Weights of a small transformer language model.
Training: a variant of Adam for these matrices, 559M tokens, 4268 steps.
MLP neurons of a small language model. Each row is named by its layer, matrix (gate and up: input weights) and neuron, and shows model dimensions 32-159. Each number is 128 + 24 x the weight over its row's rms, rounded and kept within 0 to 255. Numbers have three digits each. A neuron's up and down rows have the sign that makes its largest values positive.
After each neuron's rows, "fires on" lists the tokens most often at its 100 highest values on Wikipedia text that the model never trained on. A number after a token or word is its count.

L10.gate539:116105107130067130107151142133155090157170102117149133149119099136116121109161148164132121145160108159092112084138147116137149129094099146098131136092122138085118150130123168117076168109172114110154145163100073123123180106142151133163124132119152166138149100132135162125152171104074160114111113141170114154107164157126120149094101113089134124097116165107138133128145124138135118131142
L10.up539:157118153131111148143139124120099129084117092114139092154136078108130183139117149141135104128112140120120142132141105128090118089129123121151117130148116150146149159113150114105135097167102195117127089146115087135117141147160135115124105138087137117140102156108158129139134131102155161076114157142107150103126119119080145137147172101116140139102140122109112119150152114105128126107096
fires on: "|" 65, " so" 13, " So" 6

L13.gate478:125140079114161133133149106128150138116121132173149133124106186131152115122189135144094144147139150133132132129121121124094093128129140121137160120130133132169154130104117172138102129096167100147102122149063153152122101112117111142128131111106133157143105132153115152121126146119092088118115162137163166141136113121127094110163151113165105165137129080129111144111130172133154161184156
L13.up478:176119112118137127116148069154114174139134152112165120075171122141143100122138129159124124117106099133093175083130121122106107184113131120090185158113147126146112127122105148118133125124165155173142094144110124149114123113108140159137154102149173122140160106110113101119145113119149148118143180146155139168066103084153074112114120118117112113143123132086135132094134102101168114170142
fires on: "," 49, ")" 17

L12.gate438:098145114115107152127146129140116144121120077076170159112121140166099099150144115166097036114110098169150148099173176122097163119106129149099131191177120141117109135149125132110114148164143151121170155129103112159144118170138135169155136123116118161140130148110145147091109120089108141104158125107100121119118118120139158109132132144162148140123147099119139132145150113127114155156135
L12.up438:145129160169095154190150155103141124115182131122182115091144116157147154146145161124135107154139129119130165140136095156115134141132139127158170126142138144118143110155124107148136126166148134132144124118097100099087122122084128115103138110106140143091144134177127121130091140163147179131109118051094116170177114081141137118119131094134120115111110162157084184134124103144114085114114
fires on: "-" 20, "." 19, ";" 18, " and" 18, "–" 5, " |" 4

L9.gate293:138126141113154109107146141185157156112140143165086110144160156173145144115143130130144107108160144159136136121098096075108147145095148122106145155103090085161117117131105099141105146115098151140161116181148109127106096131137104125141141124112144139113106099112116100161135115138105123123136083149133131131095120110183136111118148085169116120113145059162177107162132116110118100088150
L9.up293:169124110109109093145161089130117138115138139131094118135107109147171107153144161097132146130078170109158121083117115116126089145114110078150143118139159131168114132110119144080132113108112131132143175121106135127124134092111122114213194147188127133096172145129109096129152125150107128113118127119151086128107103149120132140119107161108124127122071101121112133164149122142149100115158
fires on: ":" 60, "." 12, "\n\n" 5, "-" 5

L10.gate236:127121130139111161119162149117094112124153093104137110107147082134111150151106086108119123139124125148131128174155137094169136125150133092093116135125093104160136137136157125127114133126119108135083147099105098134123162144110068165135156117144150144149118096117128151081143151089123093125148092155125112127111162118113138136108136135142193168141174069129105126162169120088179149140145
L10.up236:107156167063129107131136117132126113085129164127096105139178118139136096130115098120090107125138101073137094152083124130152173129153133128113125124088125143118131085135190116135122140179136128171117113145161097141122180106176125102143094083089135134171128158120102082125130156092126140117130153113105163143146117139071135090125122148097125131105140149125105118149133159110100146122137
fires on: "O" 22, "I" 16, " |" 8, "t" 8, "E" 6

L12.gate636:130129104132102130113109142158109154148142098136143108142125131124185168150124125099148085165130141128190149142152118150105127112133133126179111109117100128156128182104144116129129111117124110119135121122179130084131158120066126158100151137141141159172125124082151122128109076098087136168114156143100113146167142140128124143122176112189130126129106177091134122139074123102082115118140
L12.up636:117128123127129127088101131153072110135175145104129139162155164133172141135102115129150103131122129133114101123094090156149148128095115109102149102134153086144156128120168201133127137148089119121124136110087135081132145144122144149096109117160108122146096086167148177145192138145112155166118146135096140133148141147125149141107120142113130092129175106131153155114135170138146107138107
fires on: " of" 13, " in" 10, " a" 9, " From" 7, " At" 7, " But" 4

L5.gate517:085116138136133126138135136166175125144110083144107106124130117153150112139124136148122112157106140169109149156104131158104135135179138157165144107119093116103116135144148100131150151116106096099150169131122150167172129139150137127129154151126144106148141171135115091119112136171118122096141119087114155156158132157158070097154148153109164151145120084108158118115089121088119171135139
L5.up517:134106095103124132146103125114149111108157179153147136163155139153109145124102096158185122156128141076119141113135126124156108135147168166150107122122133139129095129105159075078107117133118085092091135129106127121127112086142186162109122175088106138134156145177131143120110125158132112105122133094163124118101116121126138113110100107151133145104122125077153132122106179153160157140081
fires on: "\n\n" 94, " of" 4

L5.gate143:112158138145134120135119159134137099144140133100129095129165122122150149161081132128142120163146102138122135159165142107139127138072120172133083137128155091126106127115134156166158108129099138123115126126158133108152108099098157145155176110125167165123130116130134110127123112164125079135122124115084149109157142163141122154124149134129130056106105138195105132161168143160134129134171
L5.up143:111193157079101114165140133080131134131160128131128133128115130179151121122127131135094104146109170127146133153089162104128113132158068129142125084119084123097108116113130153120136145138140123098158176123152082129153098125160126089120108126117144080094138072137106151100085113150123095119110145142154115150123135143136160084112137110119129142082081133105085110133136109151130126123114
fires on: " each" 22, " Every" 9, " of" 8, "|" 7, "n" 7

L10.gate614:156169096152158116118143099127103176129141111180089094136105101108131144113165096091138142093161098090117150157129080121122130077121100143091173164131113097136130125119127115145116123144126111111137141132118124132133160117161081104157107114114142147117056116141121095102079129138100130110148098157110138154113137172125136116122142099117155128132131108152134117087155098166153144118146
L10.up614:145163150140168132137111146128150138120145115153093133158094160131162104140144119166156168110124069141127127122154169116122137119159148167121128118144097142138096123148101160147124099120124115122181118104120153061122156168088125096129122118143135118114146152120136144111077115195096142132104104081107155162169108123159152124158124107129106088112135099129141130072119159141132166133076
fires on: "\n\n" 28, "'" 20, " " 19, "’" 5

L11.gate564:154159144134126138080148133156117128092142126131083134129140177097124074154172164109131086134146103097134101147123108140123122079103122139124123160155115074154134146111130134095104106140108116109134113108094114099166147097114098110139142124118150092128082131146104104170120129144118121171133124152154152157135113118110095082087128123124109138147130110132173140136165143172141133122126
L11.up564:131108165147109081108130146188158162127139110133103119100115129103154097089146150090122116090100127108124108117133132108128131144130110139139110081123125131154156121160112154092153095096129165144128155126147105120139153127145142115145142094131104094125165130086131119119147149156125144130112175099157156135096102117151110145126156135119166099116072155179111143119082136137114159159147
fires on: "\n\n" 52, "=" 15

L2.gate197:142123127117147090166119113111087105147121128160118109150088141105131167129090174144165140094098114093135167130125076142148143099192124153157085173158148104105157099114101122154110126071153141120157115135128128153132096167127147103082116104109149117137129137133139090096140185165130114174150111137115139119149127120159128122106153110110173124150114126127168152136141124154135162144111
L2.up197:148138117102152095139124105145135135122120140153141147161103127145141116124125131129121156158122117130086071098172148121133126170139101130084120091154154117108147087124138121159154139141128127145139103117162157136099133135155121130147146088117131121125118126091132123142133087123152094098138170104125132186157117131113139082114139059149132146118096148093130141140099147119095084133160
fires on: " The" 51, " the" 28, "sen" 6

L7.gate722:198132169142129146126118108153135141129149121130139112106131121107149082082181139121130164114127164137106126135127097108126143121094100143172168121071120118163141140124118156119124151091124128162125130128120151151163094086151161140105125103142151130135114087120112102113114151167152102125105101175121108154138117126107135188145173092143163101136130158126123167135155171077140124129132
L7.up722:138173157140099104124126106144118117117119082108147074091172167102107090140140108110179127114109107127114178130124138149113146141132158135104121126157095109111125128118111089134167097083119115153165095112076101131142150148140104124088148177160140131115167078140132142106116148130170102133125168142134157160121088164111148135114142105085123124134102144115109148114131136137170129161141
fires on: "-" 89, "," 5

L10.gate554:121114135140115120123125107136158131130159103123148125170139150093169126096154143169146129117078138149146138120128089090171125134121153128094179142102107149097112169137138156138162140133162138133200137138092132156120142132060119151179148136106129109135117100070118176107116160107120122118100123113158131140069152115109117158151118131115165119178122124133130141142115133104175112080146
L10.up554:073082081126116176147149143138094117134126122079161120121137126107120094126148147142172156149141120143121118118139102099110094137116135136128109094146160138141136132167131171135086108145117107125113148121092130108116104131151134114106150125120107162122171106151159124145100139103121100139146121116153180110116170124110156130116131114107100142172168118104167094146088098075135086094094
fires on: "," 45, " and" 13, " (" 7, "s" 5, " effects" 4

L10.gate377:100125164136129159159108135128141134139151127080114116122138130124136137144147127102160174137106165171112113126126155106162144107091157105129154175098109153131156087160128126153121078104127127112137124147126140080134079100092136168132130116076156142137145114092159144105103087168161152133130156115118095131156142118110124141133140152145143095136143150108150133148136185100113109120145
L10.up377:125142088114109170149116120139112155092123141128135144116133164095120141090181149098122156122128163158085102129142170157132143120093129158128112140146130157076123126150106144142164100083157127130161120158150097153161148121154107158097103131136117076117189147148133200100151130126134110144145147140147123133143147179135124158110111160130141162106187091126106090124140136136107098131134
fires on: "." 19, "'" 16, "-" 13, "ern" 7, "est" 6

L2.gate364:137109110161093101107118162105136149101151098108118125130155134135129132136150129079171109151118106093161114127158078160163143149140121159161090118111126133094162144124174159156154140105161124146138139063140129175078113089138120080115157144101112151070125107077134132144103117111128151177113083168149133152132128126114117147121129134099122130147109120147141129149094115128114173125111
L2.up364:128128127163132177123124095121115154106126154166095166138140083160155121182163163162070111110158135109123105121123142133125122133091150110140110144140152145079131147134130111114121133139164135193156155146135084115164174136121121122135134091138093142134162172117133133093116139128168145114119172097108102129088114131126158116127119140111120107139077131125145137129156171083134145115134
fires on: " of" 62, "ta" 11, "a" 5, "s" 4, "ist" 4

L5.gate323:089116116168116144147105091101121130139145177113143103138131111131159133102073138111109157114105159149131134144152098145103109165108130139120094134101143115106138124167143144148134175123112100137109122137134124170176120185127113163153093166107086126148134102150109133136085166086117069157135121103156167158131117092117095104133097130202115154112092113103120154109144150119152094112160
L5.up323:132156140166140104102087162150126120131170115133145142124133141150183126112146098151107114140086146127116186086113110097127115111090133133132100107114120099118074151127097160177107142109114150170121145043128134141142131153152120089112142164164129157110114129110134164126136131097127129095121122137110170144137136087125119149110131135147129139116119118124105133126124133094170069106098
fires on: "=" 90, "ren" 4

L12.gate476:118136085147120099147118130151117150158126114108110111143161131171144174104081163152103111147110145112100167164153146164134186165102134154124093154128095126118116131160066139088141125159127120120149108099110107102102105111113109155139178149113119096097161128104115144106141143098140110144130123115120121159135143106146116150106117147116169130149168105134165156147111116078127128102112
L12.up476:164092167131096132078129199190123173120145151093138120146121127103112185102093140103100111120089142120123136151123152099100156119110130154123138141128124138132119127137127109134140139163071138137141133102160162122137131132121128118147162086162177113098093121129128123129158102142146125175100126145102130127128119131100119131160097134087127122088160136121146138107111135146144124118109
fires on: ":" 19, "." 17, " (" 10, " as" 8, ";" 6, " and" 6

L13.gate124:141088117124099132116141143141147138151153171156147121141121099107136078174164110098144135118089128125178157182143113116134114095122114105128040131095143157140108129121160123118133097146116105151091137138151101128105150096149155137137150128119162077134120126137117150105159130139121134074156134118123132136161116137146075114107127116148111101139143153094139155138141110111127109134110
L13.up124:088159143102147125093156164128110122101146186135124090115092104118114118128144126123118087136144105126138126165081111156128086138184119079127153135081126114104094133130183147149091097161123099152110102088095151103124116114137143121105107133139147116151098100169137157125139141117122151125100132106103147127146103144136077090147154126121109171171148137136111115123157173140133115160148
fires on: " Al" 50, " Si" 16, " al" 8, "Al" 5, "l" 4

L7.gate91:174104123089172097146152092104130124119126135171132136134086119107127122087130124136137087158121161112110147103131123144128140140155141141163141130116148106121133096154145176113123119120127130146103114111175104119136115106138099124129122125108122099146183115122114169127150103123111168146133122112107144105104152100125111117129120156153172091066082123110112143145158086188117162160133
L7.up91:094163104096135154086114126170141155114119130161069145123131122105183113149127154162103105108141155087102099167141123144115108140146131131109135101140106108135105100118123131166104166125125099173143132161110162140133123114153140120167139077108121061148120130117108133107098112117128154158169153157107106126123127131096149095133118094157168119127153130139113105144161103121119132125190
fires on: " The" 88, "oll" 5

L7.gate492:138132124138140129114137106146135122098150136134105136126164139120155173105056141120157154141151103125164083175145096129140150108129092106138140138097135110187105092121093091130098090124142150145113141173161128142127098138125090106154133160130200144096159137125126070134164162114139126130141103154095134127111110120133099117157104142134140131138128103131142133119145147159105128084155
L7.up492:138098146159120144161161121136119124119178097157121135129136194114146129137093123135121089118093141125144152175156124120117102185111135148125150164166090115096148118119125113139159117115128091162147124160166131120167107120129089110163136127048138137070145127130143112103169126162110135108137120092154142093159134088144102109162130170140127140101093133165113126125085151128133156123141
fires on: " |" 28, " &" 17, " and" 13, "|" 12, "  " 5, " is" 4

L5.gate486:119134131142081116135118147116157082152110143111127124120140138119111115083138131102090192116180148170134132129144101147074136155144159140116109158112103155099114154158134137127138133157099167124102107120131134154121117134119124148149133135129109136181155151154131141112101147131122128120146111163153168129166149130098099113119146185095110148108127142078151132136146123174118117145168
L5.up486:154140119075131096128173153149133121131123157136129137081133133113140132120095129129146161137103112102141152113148142114116136130125116140173109147147148092123088108144132133165102157152111139158089108126124140182133123134100107105119135177145125110151178136133188144145134149120158138095187133105132089126111131115140140166167102105162109160126137114108090133103148132124182145110099
fires on: "ay" 23, "=" 11, "aj" 7, "hi" 6, "key" 5

L7.gate568:166131117149104160163177149075139136085144130122163115121146118126127090109086101141118131180132119084111158136115141120124144132099161138160114135137120120098125162109145140160093130165106106102111118097120095095135117140144144143114145108149098130136150140116117130162149113131120067157094097105113120111164139154145145123086105130119118123109150153171153141112113113173117098101171
L7.up568:162137189166136077140157155114101121115131134096132113131140130182118146086076119149145078134113132093133133138146116107141113122122127135151101142122108133128168121108155147078095090142130172106134152090167101146149136149120094135099117098136132113121114133129152166133146150095168144095132125132091110151116160194143113115110162123143172134111096132145102142174146133172140161104167
fires on: " each" 23, " next" 15, " every" 11, " that" 10, " same" 9, " Every" 8

L2.gate214:130136098153125149128190108145097141118150144133114099102146086119097100099112147179135178117143129143122164125147148129143111114126120099095103146106112096159142126151141119152085129153148143132100132137154123119148125120135121163191158104111079109104117127091113166128109147082144095135145081127106121163139138160147122110123122136111118168151129131146136113091147095090137144132169
L2.up214:183142094101138112139114125107169151142099145128163164164080136155130115126117123166099160124101141103143085141134144129138127077088147133138135146162112114084105155106121126153140125129133130145085078140127097117145130125132111135167104151097104153145130145134128135154089074165116137133150127118055142145083098135099180105119152116135128150120126187131155158115102112137142141097149
fires on: " also" 23, " of" 8, "f" 6, "ho" 5, " record" 5, " writer" 4

L9.gate434:095131114082138116129092149144101105118110099114096107140133158178138160137109143123104159116171133103167158184127107127167171123129111088128127131149110099165127157154135122128144125093140117121101158138155144162142125149134157155118163143152129098128129092107132125121129136124134107107157082104106165186184123113115081100140087139131162082149121150152120163144120120145124163140120
L9.up434:147132164132145138154150086169113104174138099140128133131190134158160127125147102115102090115128138117149136130114138153154176157094120131175094122119137123127141098135129185125156153143125125134140113115152175056160085124123133108147139120153165109074172095158098103105186101160132112119113139096138102116118133138160120122128151148091149106110105112120076131083107157094132125177147
fires on: " |" 24, " (" 13, "|" 13, ")" 5, " prec" 4, "ele" 4

L9.gate31:107080134154151115101139092105121116122119121111117135098112145174126128150129098119163084142112109135149140139090193140149138145164141095147128098087130124190174049113136140115172143089116151102092106116154122133142135158091107157128129112147120114151116147123130160108145154151144074164149160109128138135078162133105149120108153136122123119155124126138109125145133162120103135137105
L9.up31:160153108129156113061161111092168106159184116081131143107116128140145154115141119118098138115115123144133120109135135129094102127118124123132121132129156118146116170120165107128163111129166125118109164135135151146161112150131149130108123140157126128161167103151108152140160176123087105150127087171094158180067148122134083125129087100111086101106114100129163126130143157171145098158127
fires on: "-" 23, " play" 13, "|" 7, " place" 6, "ep" 5

L10.gate470:134120129125114090104127130135133110119143128093074114148158128119146116132143157120111127091106113115125142130133116133147155135101110160113100092140091146076082134147088105144163100156155129080155120133107126164117120128119123143163155137090155115137153113110118131163128151133163153118075126119182121188104079088111120158118081142143175114163118126114117138184140150108148136100115
L10.up470:148108108174151108108114162145153175144106123111169118141135084095141164103116184156102099133105077115101144152140101150178111135140159145143121105143136112129132126143139161144092136124132080078079159148127132133124149115094100106133133117142168134130160103119152120124106176146106131161096149129107100186145131082113104115106115161111147153143120103112101114124111151138102168109105
fires on: "," 32, " and" 21, " (" 10, " or" 9, " \"" 7

L7.gate715:138153084071147100091120104090163103079126106127104111128154119107133180141150111094150134095129167171120151134110117108114139095144107142115114091100116113116128109199123122154115115158138122178110130092151147142104087103128095134122138127134103107159093143139143141079141101091135150129127153138106133110126080162121101151119159169147170060117140114146138114167076120135161183160115
L7.up715:120134110160104117086150136159140139145125103121115117116084158132106118126131101133114144134157143149158152136158135176127103130115128133121110141116144090092165144115155112173180153087178119151122138142146124158149134113086116134113089170105162159122119148112112124122153074116145134109107109141171131124112136159189121138153142117102146117147130132105104103089159135131119144187153
fires on: " |" 19, "born" 17, "." 13, " as" 8, " of" 7, " son" 6

L2.gate725:135122115136078141166138105152106106166115176112128106109120132147107111128122118104123125075125120133111124162125114152103093146142106163089154121095140120129078165112138131084184131116180105088169180157151140130114151093148137173124113127103127114187135157107195099138071149149147153095139156112134103119114141151160120114139116168103133149139140128102142149154096119140125147114162
L2.up725:142125120135128137089090144119117127110127122118115137100160108071096113135142123154103095147132159112093106185124113134138073111130125146137100160118144125126095123139141082126127108157135114105091126109141096120176122160125191172063129129158165147141150153157125129119139139143162142162138156101132133133127092113138152088145177133114191118141129149096127115089105121147159140143155
fires on: " by" 22, " hold" 11, " of" 9, "d" 8, " in" 7, "s" 5

L12.gate390:127128145141103166089106130153135146181152119112154133098144147086104154105174131107145126101128132155135103116122145124096088115115168129166144095098122144127129141144156130096153113125142127096105149126125155213138116149127123130097152137114139146100173106091131133090105178061118173150123137133112118123131150125108123166108141091163100151134147131153080136133114133149123117131129
L12.up390:179146141136080134107152131122115122152144185079119118109137105120124116159094131142143190141118132148105165118125131142141129082168141130087164126131155154128134110165145122118142084113134114114163137177107134116162139111111119088130106152115127072116158090135160180144177141154159082135116122141134146104116088144089117104095127129099150161117171135112129126107111140086126116135123
fires on: "″" 25, "-" 16, " m" 13, "." 8, "im" 4, "amp" 4

L7.gate508:112133092113143100119132136130124093147127100086107111169118087132132101140161101137144121160154103097086154186141104087112132127103129123112084122065161118102117096129135133081110132140153141165098125112147136160134131108132099139124108139115145138188117092138147155143130101086078137103089139144087169152136115140163097140107130129155151139161166147145125101129118150145111105088101
L7.up508:135139109133140119126133121124145146109175140111139113136182125093159160134151164095089122097095131152122137140143056130097127117156137111076119119098167140095088148133135111137105119152130098154142121095102128119119126104143134184159166128125112143111123154151163132122095079135089116080163169120159130118169139128135084068140120161140144118151138149133105144087126107136112096091117
fires on: " Al" 27, " El" 23, " el" 20, "El" 16, " al" 8

L5.gate619:126143162117136135139116118134115112166122119089175100143107142159111105108116126122138096138114137187129142175114115118114124121129169117167141157138156135115126153066092159128146099091153109129197121198130140149117139161089139140122104144107139107164126087177136121095127085135122117162142108136130128168142140130136120121116113138179109094119165109123133179125121148128122108162167
L5.up619:106123134120158169142089151131110110185143107160139151120127145121164167115099146131137157181119116160140127102150109185120143135157163178129121120128126134165139143152115157150148162140144122116175147107158118145148103161117116140101093138108126174097149137103127181109158152095125123167128098154120137137115126142145121168101134116139106128150112147143127149121088111130169138126105
fires on: "=" 21, " birth" 9, " anti" 7, "ust" 6, "ne" 5, "ber" 5

L10.gate421:187087140115159081111140133154175128121123126118116089137122176106140134130127099141113136140150113150116130139150074096108143156168144124127189111097156115107106136125117129125125114147133097149119151108150144142106081120131095159117128110137143133156117101112118136119090178108115124138141101143141136104085155146132131137141116106161175171124111109105129120133123122117145090153125
L10.up421:111119160079118147150097128127120124152124085125113117124132128133128099146126135112124157091114115094080130139133125114174153165135138153147136120107112086163150098104089189127179133142124163129138132119150156104151182128154099166142117111117134127172139140133141099156105128100135119133094148138143138143130112140059099145145144127125129134096151170134109109092156096117096113160138
fires on: " |" 35, "|" 19, " Road" 4

L12.gate292:163107118137106108141170150148133093134110131108134132137109135162129163149113141123119112094167081135122129141133112131148144131103140133102113095139128132120114108150146109141125135106140127125166100147121100127151116087120141158155167149118147159101151093141148147118124172096124140161130099115147141182121093108128072124118159160149159132112157115177117175122131104131145100082113
L12.up292:127150160205139123134119135126091144110152158138154110167126110090146098153092100120135084128138122092121139149151136156125116093148148113116086150131094175149168120126118176142142092093146082108113162129117121123105123132130150116137171104137157134099145140123178176141125111123102150142071099116118121136161089111130140116098170139146093106098077144147159130126153099118130118088092
fires on: " and" 65, " or" 10, "/" 7, " to" 4, "–" 4

L13.gate238:105132136148124127115138138138135143090161131097133107115144142112093144123142135126140116146119162168137093133148076127113145158142158097108170098092132104078116173094123106153192098116112151136128120141102122146162121078109153116094127144143148107154107079118121124130141119162130157166077115146110114159154085135135142117104147113145131103099167128137087158129116153114135105170128
L13.up238:124130152130093049160148138129116147192136097099147121112143142081108161148086118146150113114113112117142155122120127103158153124129123136097121093110123139119124142098087111141161129125170087191152125129125125101120069105119129114141125139131138125133151121075101183159120127125102073115109084156139132156144114118155097153105137136123131130142146106153142114105129120139130164180125
fires on: "-" 26, " man" 11, " •" 7, "Is" 6, "W" 5

L12.gate143:116120137148135107123122125145143116130130116106118129162117092129124121132139095157097144121120135095105145124115084151098112129126140086134123142129129133126124133136134101173119090086099095152117111128136134135122193103125099169096132111128103127143152130158105127080113126047086145155132135160130114138137144119117130117136145101130109125096144133123115110145096122131092095107146
L12.up143:137119108132159129132115126165076127193071110138154109131212115114113126141136091176186155089147131136117147089102117155124128108087126110120111133102111135161112109101141143101131100143091146131133150132131104141126134096121123097096121111128108135169086136161117134155122099153122131109126094150133081135129143092138137148106159118105101123117170107104143088130144099118143146116111
fires on: " a" 23, " of" 20, " an" 12, " the" 8, "year" 6

L10.gate426:126120124131132119105123115120096100084125135102120106136148102097131125084152151115158152116158147145126139116086124093123166137125118160124140131167131089142086138171075174150098180119134112103123147121125130154143138159160151147154171149095146097171169085099139088094127140144135134134089115159152159165156136124104123154121129144155130153145130114132124122151153158124155079126127
L10.up426:175098096118123086134167140134143104149076150107152114105135119093120115113123155100122126109186113116098136155131088128125146092115153128075167114126126101091160171149136151109101106164158122120123097093114130120125146103104147122140109127135150132115163114156122084131153169174122095119114129083103153114098096080106154130155145149118137140131106137102165123094090108101139112096111
fires on: "," 39, " and" 37, "ly" 10, " or" 7, " but" 5

L10.gate337:120111104141135117143139127146126152147087103111086096102140152119133112148133119161110107137110115131135125086107166151085137126124120187137131133087114108085097151131134125119143100131137119141133106201088162111146090155125122129095110147150157125159159151140113150128125121106108096110160151127088125118128147120124069122128142107163137163161115108157127155171120119120140168135116
L10.up337:150135139126149140097141146140160114140153120143127150128138169149126149141076140121146133143111080142119052135170174055144139094158136147092125119114135134120130169124164126084127111139122108146118154107099134125124147130166136128101143143109125113147134125155111125149134150095134092140107101141118106138079144134114114084115140174126138091167128132092139145163144096164143127091160
fires on: "\n\n" 39, " such" 13, " may" 5, "see" 5, "'" 4, " had" 4

L9.gate705:152126121137124099117124166124088102159165149093114099140106113142123182147154110140129126152111138183167120072113127148110142122145076194136156122135073143146117140157150137140102160121149137090115141127106133125172165140146101152117114148152139160127130126131102127104139107109135148095169134153112126116106134163110129138112116141154141173111171118132161176105121131155150125146154
L9.up705:160136127140096081144109125117147141122168149152174133156104108101098133130091143128139102134132119068133117111152141122114100088116132161128104118123114140136114094152147111156149116127095148088131165131131123134138108109127161121110135128086172107128098160120163161110134128187139122129145134104153102123159099100135154146091129140126123126120134122108156157110165102156092125106079
fires on: " of" 22, " pat" 10, "|" 8, " Const" 5, "iji" 4, " ob" 4

L2.gate761:125107101126108156109072127135113115158098155105089131097111127116148150168100092096129166145113093105165180112110106136145174120113105128117055172136145102102130096126126159150132106110132134145110118125162147108116113089120128121114131121132156148091108196121113164122110086122116159139111095175134152153116090131116072120139140144103134097136148140127129107142119164136078177119130
L2.up761:125141138115127143156139112121143079074118140100138140127131127106124135128175139166119163191105112111167164090154152129150135137138126120125148126097121114163099149126114142132149133109146146182131125140087148089148154125144120124128124131173134082137109149141099103120128119151148126097108138127157135130120121100109126139116115135093076101121144164112097149137124124068103136136114
fires on: " of" 27, "ta" 12, " days" 8, "uli" 8

L11.gate192:146157163101122157139137135125132112169149080148124099105108155159137107150121095104093118120143132133105114132129157127142166102133130137169161213112108110116129093113119123146097130100169148090134127107080152107154165155111107140156125132183139185153113154125090096114142129100152126122139119126115122148134092128095132122149085118169162166141118096140102142146144111112124115151132
L11.up192:082154145134118117182143129158076060096139117133109131099133138121112140169132167155123105114163126097079083133143100137146181146129147113126098095093134123141137142146140130150120138125146138167118164120114080111128102143122101135113136081098144106127139121160122122154120087146110126177095111152103097169170132115109133111125128116160119139105125143132112105157132150134107096150109
fires on: "-" 71, "t" 4

L11.gate767:126109104114180144140160155142111109100130113121107113133120140119094133132124144162120095122138127120157117136082103092119118146126092151111114143105138125085114117143133114143132123107168138155128110133134095127135121123094131144047139129096130116128145150152074138093133123110142177105135119134136143140105120131162107141140152134105141113169114108116100113125117107099142181151134
L11.up767:107101134178132105125142096097148143147113129096161107155100124099111093158133129112114107155147131135082176136115128119101115126133152131125152150143118163090146121161133106124145160106145098129125154112126093153147129093109122165143108185096134116094153148130182124105152086193145131160147134129170122097135108138133122100131128100122148129167090138126171095128082112079152134084101
fires on: " |" 37, "," 17, " Z" 11, "." 6

L9.gate193:141140128138130148130132143152111176173108098105130126122169144139122122117097192114144141125147109097180116072121140096150100148126110122146170146107106095152105139129086138159100099147114098109123092126064117117133157161138088113140155108109127100077079135118106099176160142148078101111104146126142134133112131155138104110098144096109090114121125092153161167114165142143139097113141
L9.up193:157139159148150122135148102132104132144152140123082140181116129119056130101107112127109136123152136150152130128153091087121138131164117143116161104132136128117111143152125165139097178133136105119113132131119115176140160106142125126108116084134187136136115146146141116138144153141112134155129103110181128114106078157111114154090142112116107131146096142127151156133133148126164119108109
fires on: "." 50, "\n" 21, "=" 18, "\n\n" 11

L12.gate492:121142115098148111129149156111111088116128110153123111133172083137132130170132108115087126143179139097117145100108144155094158135119116091089147140120122143187095136135116114134057147106079139163135122149165110115109109096153074089140120131124149124115109163157116136101119154099107168110126092080087089120123138132119130167108118125154089142101138165146129120125074142163106113092167
L12.up492:123090176157116090135150165133140145103123157138174113138136170113149081168118106130102127163160153127082159085136133138129145096152143125109119127122166105126147131116189146118117134119104128101152153137166111093155097126088164113142138141149149097138106121164129168101132101132111109108105095147132101179161108119154111108135158130130107098111196143126118095125148137162125159154145
fires on: " the" 18, " of" 14, " at" 14, " to" 9, ":" 7, " in" 7

L12.gate184:185132131111133136102153117130144143173159094126123115091123118124104092136147172127135119075110132112134130101132143099083115145124142138130157116105124130118126156164108145098131178131148115215094121162107143126130093147110149144115119106127163140159114117153126082110161136126110123094112152118129138108103067135124089116132138112132095103125112131103175121131155116092146155169165
L12.up184:146125100113166080107173076132118130087119126154144135085105155125133163118093119123122110134174116111088125130108099129119101115124143098160162105131117134109158157141138124163110148095141111135093127116074118118118114098133122146130120121110144093138116127172112114135125146145106066135108145125122172139136087147115129117148129116133112110128144106145143173087130143128150150157114
fires on: "," 93, "ly" 4

L10.gate532:096106115148080146137105108128110119154175107128122128140090100120087105142095112133152077159120068144156105147098164120128105105119101132102124125134117119135120147146108054108173116095118107117161121174131120124139133158116131114096131116129122121136077143123133155109122129117141136150174149112141098120104130126130096155136157129111147145139173117129163114132141147123087182104110
L10.up532:132108122097130094148172134154140153171155080109129138148138132130097173179151094104136120139092157153103135140114154155145138165120150107179180146128128156124114133100117129151072121155181131122114141135121111128156132190129125118125154124128120106080146091158131139138108085148112076121086131121086082153119103117087133134164121077107120089127150156095110100136104114156175129126115
fires on: "-" 29, " use" 15, " the" 7, " land" 5, " place" 4